Weights of a small GPT-style language model, trained from scratch on English Wikipedia.
Size: width 256, 4 heads of 64, vocabulary 4453, 19.2M parameters.
Training: a variant of Muon for these matrices, 554M tokens, 4226 steps.
MLP neurons of a small language model. Each row is named by its layer, matrix (gate and up: input weights) and neuron, and shows model dimensions 64-127. Each number is 128 + 32 x the weight over its row's rms, rounded and kept within 0 to 255. A neuron's up and down rows have the sign that makes its largest values positive.
After each neuron's rows, "fires on" lists the tokens most often at its 100 highest values on Wikipedia text that the model never trained on; "fires in" lists the words (lower case) most often at its 100 highest values on Wikipedia text that the model never trained on.

L13.gate153 [140 166  97  93 148 140 101 106 127 102  91 142 147 155  97 126 124 148 174 154 115 118 165  79  58 126 160 120 148 210 103  91 136 127 126 160 177 118 164  85 166 122 130 129  70 156 131 149 131 105 149 103  75 107 114 123 138 127  96 145 110 150  79 149]
L13.up153 [ 79 111 149 103 174 144 166 124 154 138 130 121 101 199 188 100 167 125  89  85 138 169 103 124 197 160 161 110 154  93 139 156 151 201 124 122  95  94  67 151  87 144 109 126 125 156  81 102 169 117 109 146 149 148 175 134 125 133 115 122 152 163 134  75]
fires on: " have", " had", " has", " made"
fires in: "have", "had", "has", "made"

L6.gate641 [ 97  66 134 133 146 102 164 158 111 187 111 102  46 113  91  67 146 158 131  70 117 158  66 178 169 100 135  90 208 181 120 163 166 177  83 113  76 122 104 137 140 107 163 161 137 197 113  96 172 151 148 185 100 155 135 127 191 117 132 147 102 170 108 118]
L6.up641 [123 114 134 115  91 131 110 113 150 195  93 112 122 152 162 113 184 156 115 170 127 153  90 126  90  75 176 103 174 140  93 172 131 135 123 134 125  94 189 144 130 147 130 143 164 132 146 108 155  75 160 131 159 125  85  86 101  94 168 163 142 154 108 137]
fires on: " can", "ot", " must", "ag", " could", " will"
fires in: "can", "could", "must", "will"

L4.gate491 [142 120 117 146 180 119  43  94 177  93 158 114 122 126 163 132 193 173 112 112 182  79 134 133 122 130 186 141 113  96 146 135 166 102 186  85 133 147 123 130 137 135 109 129 166 173 115 110 162 164  91  79 112 178 128 163  92 214 127 101 166 143  95 125]
L4.up491 [146 135  70 167 125 105 110  92 109 159 116 128 149  97 152 128 167 124 132 101 121 137 127  95 129 100  99 131 119 152 110 107 131  72 133  80 164 145 166 175 128 132 136 151 136 158 130 108 121 172 120  97 173 164 124 137 158 185 149 157 150  91 133  78]
fires on: " years", " year", "-year", " April", " months", " day"
fires in: "year", "years", "april", "months", "day", "days"

L2.gate396 [157  90  79 105  94 119 148 116  81  82 144 165 132  75 115  60 116 101  81 120 111 159  58 184  91 140 130 192 139 125 176  68 148 113 111  36  87  79 150 188 138 168 101 173 106  96  98 107  90 133 129  99 130  72 116 115 162 133 102 163 107 106 100 144]
L2.up396 [150  92  81  98 110 108 100 165  79 117 213 129 179  78 120 130 125 127 129 112  78 162  87 159  81 156 182 180 140 115 169  91 180 124 150 118 115 130 152 175 145 101 131 176  79  90 151 154 156 132 126  76 171 104 107 126 156 133 106 160 131  99 129 203]
fires on: "0"
fires in: "0"

L2.gate291 [115 142 141  67 163 126 110 144 118 123 168  80 144 157  64 133  44 159 102 110 135  87  91 126 121 168 163 101 103 131 109  98 150 136 130 184 110 197 125 196 135 163 101 144 119 151 100 140 145 101 138  64 102 133  74 131  81 127 184 164 147 101  78 152]
L2.up291 [ 59  90 161  82 165 142 128 186 165  78 119  70 103 172  61 130  34 188  83  78 130  87 142 122 174 112 136 115  94 159  70 113 131 156 127 109 168 154 142 143 103 153 121 119 127 149 142  90 145 129 118 120 133 157  95 126 124 141 183 106 149  89  98 148]
fires on: " such", " same", " any", " every", " without"
fires in: "such", "same", "any", "without", "every"

L3.gate545 [113  96 108 161 139  98  86 117 157 186 164  76 111 133 110 110 121 139  84 122  75 138 103  74 177 113 160 117  99 124 154  95 107 166 169 184 163 133 130 143 150 146 157 148 114  49 123 129 199  93 143  83 153  86 193 136  97 178 135  74 108 102 114 184]
L3.up545 [ 68 171 133 107 158 100 112 146  74 144 117 128 137 134 112 107  90 135  87 131 122 141 111  86 144 139 128 151  70 142 154 141  98 120 133 151 141 115 118 132 149 125 210 160 102 123 111 176 158 114 100  89 139  92  78 173 124 167 229 104 129 132 108 164]
fires on: " same", " such", "l", " following", "ar"
fires in: "same", "such", "following", "warped"

L2.gate428 [159 127 125  73 160 146 109 117 147 116 181 105 124 132 102  75 158 125 106 114  97 105 135 145 146  85 153 109 103 155  77 137 178 154 128  88 179 178 140 110 104 157 110 151 143 100 113 160 150 154 106 103 169 148 106  89 100 119 183 139 147 141 110 120]
L2.up428 [128 136 158  82 141 117 140 198 142 134 123 116 118 153  90  80 139 123 109  94  90 102 119 139 134  96 134  87  99 184  95 171 156 134  98 123  74 122 105 148 106 132 132 152 122 128 115 142 135 173  76  63 155 175 148 128 100 118 172 120 127 125 104  98]
fires on: " has", " not", "'t", " had", " never", " could"
fires in: "not", "has", "t", "never", "had", "could"

L13.gate447 [153 106 154 110 129 163 151  91 120 154 147 181 134 174 117 140 149  68  85 158 198 130 123 129  77 127 105 115 179 114 165 126  92 157 164 110 106 165 115 134 128 121 105 125 106  99 124 170 106 123 107 102  90 153 159 108 183 122  84 130  88 115 103 153]
L13.up447 [123 138 129 126 165 173 128 139 119 116 158  98  86 120 127  85 182 157 114 137 139 143  59 110 167 117  43  89 141 135 143 159  78 128 117 121  90 172 146  59 163 128 178  85 100 167 110 137 132 114 103 163 165 163 101 138 138 123 143  93 147  93 149 134]
fires on: " by", " at", " to", " from", " on"
fires in: "by", "at", "to", "from", "on"

L11.gate82 [103 119 124 155  74 141 181 134 104 114 127 154 114  98 159 106 177  79 112 121 184 154 120  41 112  70 122 118 155 126 132 182 159 129 160 104 110 174 119  68 106 122 110 159 113 153 196 147 145  28 140 126 132 109 137 176 131 118 161 170 169 148 133 141]
L11.up82 [108 114 156 157  58 112 148 118 114 180 118  95  75 136 112  98 157 172 119 140 107 170 126 131 160  83  99 106 151 113 153 137 152 167  95  86 146 140 149  98 108 140  67 128  38 189 193 173 140 122 152 151 145 186 108 176 126 153 165 177 128 144 129 155]
fires on: " to", "ed", " in", "ing", " by", "0"
fires in: "to", "in", "by", "helping", "help", "000"

L7.gate112 [168 122 127 136 165 109 117 160 163 182 191 158 153 107 177 102 146 194 143 133 103 132 149 182 143  99 133 119 163 181  88  84 102 135 109 131  69 182 169 101 141 106 118 168  96 110 145 126 128 127 156 123 105 116 157 122 119 156 144 108 190 176 123  82]
L7.up112 [170 118  94 171 187  91 144 203 204 159 129 105 110 163 126 114 125 140 111 114 122 112 123  72 170 129 132  76  88 160 119 116 164 178 118 173 113 125 159  83  91 123 178 161 147 197 139  88 113 110 125 130 115 138  73 145 107 122 127 115 142 149  69 106]
fires on: " has", " have", " had", " having"
fires in: "has", "have", "had", "having"

L2.gate425 [144 135 108 200 141 121  73 160 168 105 185 141  93 143 147 112 121 178  89 135 144 122 147 164 155  65 135 113 141 116 151 158 154 126 148 166 140  90 171  75  90 108 170 198 154 126 108 159  84 152  98 145 179 130 118 124 108 158 138 102 178 108 161 126]
L2.up425 [162 165 107 125 125 113  45 148 114 181  76  43 140 124 167  83 164  86 106  79 108 134 152 132 127 144 175  71 145 143 120 125 199 118 149 185 147 162 111 148 113 103 110 167 127 215 170 163 152 111 105 126 145 122 158 125 130 146 122 137 123  77 182  93]
fires on: " Dr", " Jr", " district", "History", " year", " day"
fires in: "history", "dr", "jr", "district", "year", "day"

L3.gate409 [104  37 139 115  99 110 125 143 109 193  84 149 159 145 150 140 119 155  79  84 132 124 128 101  90 105 151 213 181 136 128 122 131 207 172  76 167 172 117 100 163 162 129 126 163  94 144  94 162 145 126 129 138 124 161 156 123 118 131 132 137  62 155 100]
L3.up409 [ 94 108 128 128 150 124  63 146 169 187  87 139 126 129 164 126  84 110 131 134 136 153 119  71 116 134 137 166 143 144 166 146 127 206 122  81 180 135 177 100 135 118 110 134 131 166 137  79 157 143 154 119 103 111 144 125 188  76 140 104 107  87 110  95]
fires on: " can", " would", " will", " must", " From", " Can"
fires in: "can", "would", "will", "from", "must"

L10.gate524 [170  61 173  86 179 155 130 153 176 128  40  97 140 114 108 119 129 120 161 159 126 149  75 148  89 110 133  77 151 176 122 135 156 106 124  95 171 182 168 126 132 104 103 127 154 159 109 144 137 132 167  86  81  69  96 170 155  47 133  81 124 122 111  93]
L10.up524 [149 119 172 126 157  66 102 189  79 122  91  95 147 138 125  98 152 155  55  88 138 156  90 105 138  84 137  78 160  99  96  99 208 170 109 105 147 135 176 113 156  61  94 122 101 210 188 135 199 129 121 127  73  96 148 152 105  76 170 149  51 118 106 174]
fires on: " to", " not", " would", " could", " must", " may"
fires in: "to", "not", "would", "could", "must", "may"

L12.gate72 [151  90 136 128 129  81 129 136 140 188 116 109 101 104 137  95  80 165  89 171  73 150 111  82 172  79 118  58 159 133 125 139 168 103 108  67 154  90 153  62 136 158 154 139  74 156 185 143 126 201  93 109 120 122 113 147 170  42 139 149 186 130 118 127]
L12.up72 [ 86 142 154 168 148 120 132 123  82 157 105  81  91 173 108 111 160 146 140  75 116 106 102 106  48 143 164 114 108  88 167 178 153 175 137  98 169 188 189 149 120 177 132  83 117 148 161 134 139  60 134  75 144 125 112 112 150  92 145 143 102 108 167 173]
fires on: " to"
fires in: "to"

L4.gate528 [ 90 127 105  99 176  65 150 158 205 135 108 128 124 127 154 115 127 214 186 141 152 111 157 142 164 109 143 142 138 189 125 185 199 151 127 126 137 116 159 101 159 143 119 164 137 157 155 142 119 100 106 211 158 129  68 145 132  93 114 142 110 140 138 121]
L4.up528 [114  90 106 116 117 100 144 111 147 152 106 135 124  99 147 140 112 135 172 127  67 143 144 155 166 127 135 164 137 149  74 154 171 227  94 104 133 136 124 112 127 118 127 134 114 144 118  56 126  85  91  99 154 118 172  84 179  69 157 176 114 114  95 145]
fires on: " can", " Can", " must", " will", "es", " help"
fires in: "can", "will", "must", "caesia"

L9.gate144 [ 81 124  95 117 110 192 131 129 141 127 137 146 146 122 111 135 156 126 111 121 152 123 122  49 136 173 106 109 179 151 151 138 108 125  86 134 131 140 162 109  96 139 152  86 127 144 125 148 130 105 141 110 186 138  99 147 173 121  94 133 179  76 153 127]
L9.up144 [102 125 140 116 146 129 161 126 157 120 125 199 141 154 120 166 158 109 136 117 199 147  98 137 111 126  91 113 110 113 127 154 102 157 109 167 138 126 107  30  98 143 118 110  85 108  97 155 197 174  96 119 169 141  92 171  78 138 128 142 104 127 105 158]
fires on: " to", " for", " at", " attended", " Won", "1"
fires in: "to", "at", "for", "attended", "won"

L2.gate215 [142  72  74 139  68  82 171 118 131 195 141 129 166 152  93 121  85  83 128  67  81 124  97 148 166  94 154 189  77  73 130 179 167 199 110  91  84  99 152 137 149 131 163 110 117  92 113 120  82  59 160 132 118  65 149 105 146 104  60 177 112 108 114 117]
L2.up215 [158 146  96 113 131 119 143 148 136 121 161 168 107  97 114 163  84  72 157 137  68 151 108 141  94  66 159 122  98  71 153 106  78 139 177 109 163 108 138 132 157  91 210 191 176 105 124 141 143  55 141 126 136  84 102 126 141 145 121 138 136 103 147  91]
fires on: "0"
fires in: "0"

L17.gate61 [172  99 120  95 103  85 146 155 160 160 146 157 193 125  66 133 174 121 142  73  66  70  37  98 145 115 168  97 134  71 190 118 104 103 130 120 119 107 155 154 121 185 150 152 102 127  78 123 122 119 211 107 124 110  53 109 122  53  97 124  99 132 146 123]
L17.up61 [ 68  79 135 171 120 138 151 119 102 135 145 134 129  74 116 151 129  87 161 118 158 163 134 151 117 186 130 144 138 130 178 206 110  77 168 105 132 101 125 145  94 117 105 138 115  87 131 121 145  88 143 129 123 105 121 111 192 114  91 115 127 100 161 205]
fires on: "0", " Cro"
fires in: "0", "crown"

L3.gate347 [169 150 135 100 105 132  79 145 153 197 121  95 174 115 137  76 190 115 136  97 191 129 136 108 153 169  98 119 123 163 101 112 104 154 128  65 170 117 197  91 142 153 126 119  74  81  58  63 173 116 118  90  98 123 144 106  64 123 129 178 104 128  93 158]
L3.up347 [ 96 124 140 110 139 119 130 128 133 100 105 215 122 111 131 109 137 197 123 127 110 120 153  80 153 137  93 160 146 113 156 102 137 152 163 129  55 142 103 191 142 132  96 136 149 157 163 152  80 144  74 188 165 109 163 158 169 144  97 112 101 144  84  42]
fires on: " had", " has", " have", " now", " still", " then"
fires in: "had", "has", "have", "now", "still", "then"